config.toml
num_hidden_layers = 14
norm = "layernorm"
lr_mult_qkv = 0.7
MLP neurons of a small language model. Each row is named by its layer, matrix (up: input weights) and neuron, and shows model dimensions 0-95. Each number is 128 + 24 x the weight over its row's rms, rounded and kept within 0 to 255. Numbers have three digits each.
After each neuron's rows, "fires after" lists the tokens most often just before its 100 highest values on Wikipedia text that the model never trained on.

L5.up292:138124159148146127167143133085166118118089129098118122166115139141107119127137102086144120130134129147118114151136159160104153111103125117111131112156108099128122146126119158123099114157126158175158148092103131122100108195156143141116142134070141119130158139153096108089136126168102097124
fires after: " st", " f", "c", "pl", " c", "r"

L5.up225:095153113167122182148147115146097134157142108133136133081113115115144120123124134097092149124156119158131076137153118136147114152113106160118118122060141134124144134134131131119155122106184129156096117087139089114146125085112136098144128112116123163126094149170102133139127148110112113141
fires after: " E", " O", "E", " e", " Me", " sy"

L6.up633:106111119128122129110114170170120133096119124133151121104110149147176133152157155074155132172158097125148077150144094082090131098108104138185129141134145084117174116098106117128123137086159088146148098128134104168169121133110164158136131148120106166146107135129142193112106080154140150159
fires after: " B", " c", " M", " b", " in", " ar"

L6.up12:126169155106131145150131122111157135142116153128119120134122157121130094142107120138126157129143133109130143122122117148155123130113132143089164166144136120143097130115173135158103166070131112127158086137119122148127118110110137128123061066145153124112137152074104149120138141125155086125
fires after: "k", " d", "ark", "and", "an", "om"

L11.up4:147141195143147104122105114148094143085155087153125150133134131124111133137091113109138100134147119124150143188118090128146180070132171156124134122122116099129065118146151152132117136142081133091120105120100105122103106142104142113113089149061092140149137121137118155138154146154140162127
fires after: " S", " s", " T"

L7.up716:120106077141135107126102123116145138102103133127079107102155146106102178161106140116134158148115120132157129144129128149104189091141124141095077161127179104147147112163135069111156158142148101125114171134158137117123104065091130103143166106135118156135068106153097136117098153123116124139
fires after: "al", "or", "u", "am", "ol", "ric"

L6.up281:173137153139149118108117145115148105131150113154154145087106128125148150128130124103125145112123138145113116130106160149117140093093160136162070136100121096105166163143128152137119101088160123134113118112148144151123138167107122124122133158145147122118134079099168109146127096109170089161
fires after: " d", " b", " end", " B", "b", " s"

L9.up138:088122138154090157163106117097088139113143129155171149119132132094148130100174096119130157160131100107159142107112159128146114090117144117120132180188118154150172112155093104128121156151094134152103077119135134140140140116121092106117058116134113122144109155104152124144132141143121114177
fires after: " (", "-", ";", "C", "–"

L9.up248:165103117129123146106134140078118105131115133097127178142140160097125145116162133152156091163144173142119139138123137112153145122080125122140115097125118144129096154159119110157153087141141165139113176135146089105150120057079158168137137135100109107154146150106146083065112109133133147118
fires after: "\n", " h", "==", " H"

L5.up385:160133086139123172117111122112116152113159064112091131135146143134140129153117101121105151140111138119098104132155135140119154122127136173124131138079104135135166091129170112088158132149140165132123116121099089088184120121110111160151120158160120103136144096128102186119100122150101133105
fires after: " Re", "e", "le", "-", " ("

L7.up51:116127094169153110113138072144128123102154146116163125073122117136147144114199159117145129099130094137135127117060134132097147122124122107142113137143131165070148125142149089119097161177118131157158136155156112125135154113113105148120134104119104130110142084114150141122148129119133102154
fires after: " p", "P", " P", " par", " Par"

L9.up90:183154132152148096127122160120086158179143141133121140080157106084131155171149153166081133133161174148130134160098130096108141179105127163108116080087147107121131107123105161123155073106107126131116144112115130111099109094134162161120100114105131118134089152133103135124094109122152114115
fires after: "\n", " ="

L5.up268:107141099128126140089187146079129149120130134087120122183127133118122140123092154107147152120114129130074166131134121060118103124124131096100153109167154079121128144210104104149167110091145106119143124140134101171165138116124079104108101101135117097115126144149159133144161171124115161110
fires after: " Mar", " N", "en", " J", " R", " Eng"

L5.up518:132162135134115159166184104115157122122122114124172114119070104137143079085112113118098131100128107113122123159088088134106125188159134123128166111097170167102119102116137073127116120100102101118156108137138119147093159112114136140129107101120119117110108169108125123118141150143126122149
fires after: " d", "id", "and", "ater", "op", " t"

L10.up148:152144130116097174093102095131108147128117136133113107160149175130171136141121113155143121124123120113085118136141155109122134139117130137136145138135099122170147143117120107109102144077157166114125114106155105114108095090099106116149141142147132141127154128116206083175149111152128163150
fires after: " r", "ed", " R", " L"

L5.up17:101134034116126123160155133100112142119117138138132107144159103137144118132169119119139131138146155103142165134125111120154129123090107087149128136114136134131116100160103064127135142098118109164088142150161146155126119147112132137117115104106150145105135118142111129163075116139141127174
fires after: " p", " P", " h", " j", " m"

L9.up610:106102123123136110094137101092145101129162110123186105161096167159124133087134107123156138146117148111138133154129111144152131113153190142107080097105171122119122180144127119114167150144088097166112114133116142162121131155137124109151083119103169133110133119121143124125118151096136140113
fires after: "\n", "-", " N", " ("

L9.up339:119168104124132112126090189147116131112125122113111088123135140099136104147155120141169126113162118094150159148126112120120114106115159127169138128105111145142120145120156134118125087134192094110122093158126166140129167117103099140112120139120108074156102159123119148107140137130117155183
fires after: " G", " for", " A", " n", " H", " to"

L6.up173:097178170120112154136115130116121115080113105184108131151104166129146175123123140130141106118161144107156125187124138154130113148096150107109126150107100139137124122105101153114112123108151120092108119136100156151105148123125090154193123130141117110116074103112107210120150101149095137128
fires after: " 18", "b", " b", " 17", " B"

L9.up552:102079130202099161121133122126123115117153161105124127177149120103178134107159148119112129144153138123100148146107093121114100144044124147120128111118114171112096109137108115121136128118123106147094131118120131132142133103108126161163129146155073091145120125117131148082137132100155118127
fires after: " dis", " inter", "'", "-", " Al", " com"

L5.up203:160133089128143154126142103122116128128117139110146114164136120102163099154128158147180129132113083155162147126122128090140144115136139103141148157126142111124071153150045122129145205133125103133127097164090143134093118101127185165150121150146127131110131100141105128145119133094119132139
fires after: " S", "S", " E", " P", "==S", " j"

L4.up660:168112169170099137130173148118117103096132189139133161067180121135165148133151154115178098155087171125117111163110107137085133118105130183112078108142142109109180145116098156146111109150139117125115151111136133105124102091111157135125128129099119098128124180126155088138141084084143106114
fires after: "\n", "-"

L4.up408:134117141091076144085125098091056142105102151154127112113134148093156128106120114116164089164141144107137158123104133114140094136114129165135139131107123143156143106120142139171130122103136097144114140129119093168116169107078167136124157073117124117107118092147162129113139119110108142110
fires after: " an", " a", "im", "it", "t"

L5.up354:114127159145140128112170141111095076141189126112154129106120128150140167133103106119164104151117118146106147173124136123118121173122169128120197150153172154165123088146113065133163133112105130118106108120156138115148118117096129118183155095152120103126088151113135136143099115127118136118
fires after: " O", "/", "p", " o", " D", " B"

L6.up509:164134094089115119150140151133105127170130120131107183115109153127085140109100040128114122112120125106187125137149151086117092165135101148149105128095131152093129134190114107088151146117147118150124121104112104122128107129136104082139159148110141143112070151088120113138128143131118127119
fires after: " E", " e", "se", "E", "a", "i"

L4.up196:124103143143120093126104140162112106118134147128122135189160153103147148132146121109111097141138145097109111140086115123125130111127125124123066100124172142158149156102127153144110135107133133159091106125113101160102128120130108096147127120142146106101119143120115104142141135129109113115
fires after: "\n", "|---|---|---|---", " ("

L5.up293:158098116143118175118149150114124125114154140142136110092125165128126108145135155063123136150172120101140133159135124183131148138100122119146149153143136154153118138108088149134112087120151104130144076136115093133150160142125164148167122161113097158133100111100124155126135116175155112100
fires after: " in", " B", " b", " A"

L5.up341:107161162129133145148101121131119138125087127147117105143092109098141063088139136133143117121111125148098167132101138128144115085094168125158112058108122126143105134100120101099089146109113137125120127109143117120097111129138144121179164137150148118118106119141168104177127159132134157093
fires after: " A", " R", " S", " L", "i", "A"

L10.up467:142134098136163107116098131100100095117108118133147156173114125104162152119080089086117091128125154134125127125090132118139137098156161108165146124110144154114159106097147131136144157110161167090093137153115116121147108143153111126140167093123094091071127138113147182090143121107174138145
fires after: "\n", " a", "|", " |"

L7.up528:066082146108148117109168129105177093106092134126131162101111135119130127108131115103109191157142139142130123168122129186142136159131128121073130155133099122116148073116100135115083086147115125134126128087117140145144122091110125137099116120106109124141122167153144152110135127158135121116
fires after: " st", " f", " sc", "t"

L5.up317:136138074127094140102149131146108069124145116095136165113156096114138164181161135072161148140158098100157137115083137144118153110092091158115142168098129111115151109139118127158122161145139157121167129097155134079118089117104101138121141171175160126126113120126127116148146113148111127158
fires after: " p", " P", "P", " re", "l"

L9.up23:104148103124148145136139129125124138097097119113107149145126149127129133099098123153133127168137118114151119151158171137124103131133076177161137118115121125133180073099137078149122129124137169153059103141149108141119155102137096151105149134138141149082145112110096160142139088132113102141
fires after: "re", "e", "le", " e", "x", " te"

L5.up131:131120123122146154096098153109101139097123132122133070124119148095140151114109168115136130132091121141076155124105134116146105113155105123108146127134137111108149148091063132142144169174115080107115169144133155115146132142135065139118133109165173135148141157143153135086149106100115122119
fires after: "\n", " J", " Mar", "J"

L9.up34:106172105160156142093131127125113154134154134134180124114144142144147132122131118150111128105167113116167129135129128070117180106098092124119131135093109106114157111147135120072116117101133138103143089165119145128147134134092119114169167170101122120103166152159172117142117087118145126145
fires after: " R", "R", " r", " n"

L10.up565:108140138137128119143100163097152134114132121142130141118075133132170138132156115142120130104133105116157139134146148123136128131116064087134139170131104133070136141106099107102107125126114121155109151145180132160112119116086124154190134120108116157147138100163117133186109130138151124146
fires after: " m", " p", "er", " f", "em"

L4.up765:100134159136127146128152140163099105141168105100140142137131122104166145110112126138132139115146122119108127086121110116081145170117130153102115146160138145157126136134094107143104100138121168136106072126095162105186132123133136122136128141151077122085125081083156151091138151164130139135
fires after: "-", " on", "'", " +", " Q", ":"

L6.up526:136126200119117138136126141138144109086132132094132153154154128099101113101188136119138123118082073115136118118124164135126151148091118107079145135139131136117155123116125135170130127112131137074146167128147098146127122109116111155143069159127150148131101160138115157111084167154127103107
fires after: " c", "f", " f", " inc", "a", "c"

L7.up685:128140158123139125114112116087104115115119153131157147110169150111129169142154092145152111174101108126177129137104145116119068113112117132161114134136158151109124101146099145126148128112106132153134071169134165146138125099114134113127143100128132109166153129121128115164116098123105122115
fires after: " the", " a", " two", " an"

L4.up130:104077134158114177146126139134126147095099164141117138163157128149165161134122102149165090126132178107104114149110112178153139126107113206124062121102146126102101142123101139154119139118117108145152170110083111130127120097172128146179119082129076106144140084105133142120109152114117143115
fires after: "\n", "-", "===", "==", "″", "/"

L9.up212:140138139106157145108144162135134156119133077152106183128100124107112103115133094120139110103121100140131150130143120127108125118120209150139144122157146174145131097185160133143142133133124133070105060115120155086119092124128115145120089102136128132152130128147098129146114123140118168147
fires after: " s", " S", "ck", " H"

L9.up35:124099133123127148137113119103167101144129106155101140153119129132143146168150124108151167168114112086167166153076127148099120138063124086137139140099139132120133142136121141118118111156122179138091161092086098130089121101136157108152123143127117175126088103091131095102150089117130118161
fires after: " p", "p", "==", " sub", " P", " m"

L9.up83:104103154129116134108100128097108121116143137166085107113127143117165136105173114178148135110113097170129110108075126121160147126103050126111111150123061129134130121116131156181097114123178132148123132126116064113136152149115123135109145186154140137119136135132121140139123115169125103162
fires after: " l", "f", "a", "e", " def"

L4.up179:128090151135129087169156097096154111119139118133137126094138181161113124154134154117111160114122127136111164122116131115113151116131124181116117149170134160111147124160127116157107109129119159109120106110145104061112103132084121122125132101097161137110138136110114103143103117097132174132
fires after: " Re", " D", " De", " d", " de"

L5.up759:142135157087123129162140119121166134119131129124140139152088151125117146110096106179130096118139085143138085157135138149148150128109110155170136108161105136125156096109141176120168153087115140097134147135117130126148149095143101133126122118099148143107101122109122097161153138110138138142
fires after: "A", "T", "p", "P", "D", "O"

L5.up86:085146195138158120154116146125177083122154142137162113105140147098114134105122122107125088114133138134098168109145140158103114118100146127106136151166156093171147118134127125145100119156127135099140106152123146131105152143097113131135138141116166117144089108102131109161150106110153120127
fires after: " D", " d", "D"

L10.up751:128098111123172111123076151113131160124138131155152133155121156144135122119137124125145137102130081095142147088110119112144024094160105125168156131139127137127129124122158096095106151113176111127123116139095120140133138127061148151139133141123155109139112136094153116165148114094155133156
fires after: " A", " H", " L", " the", " M", " G"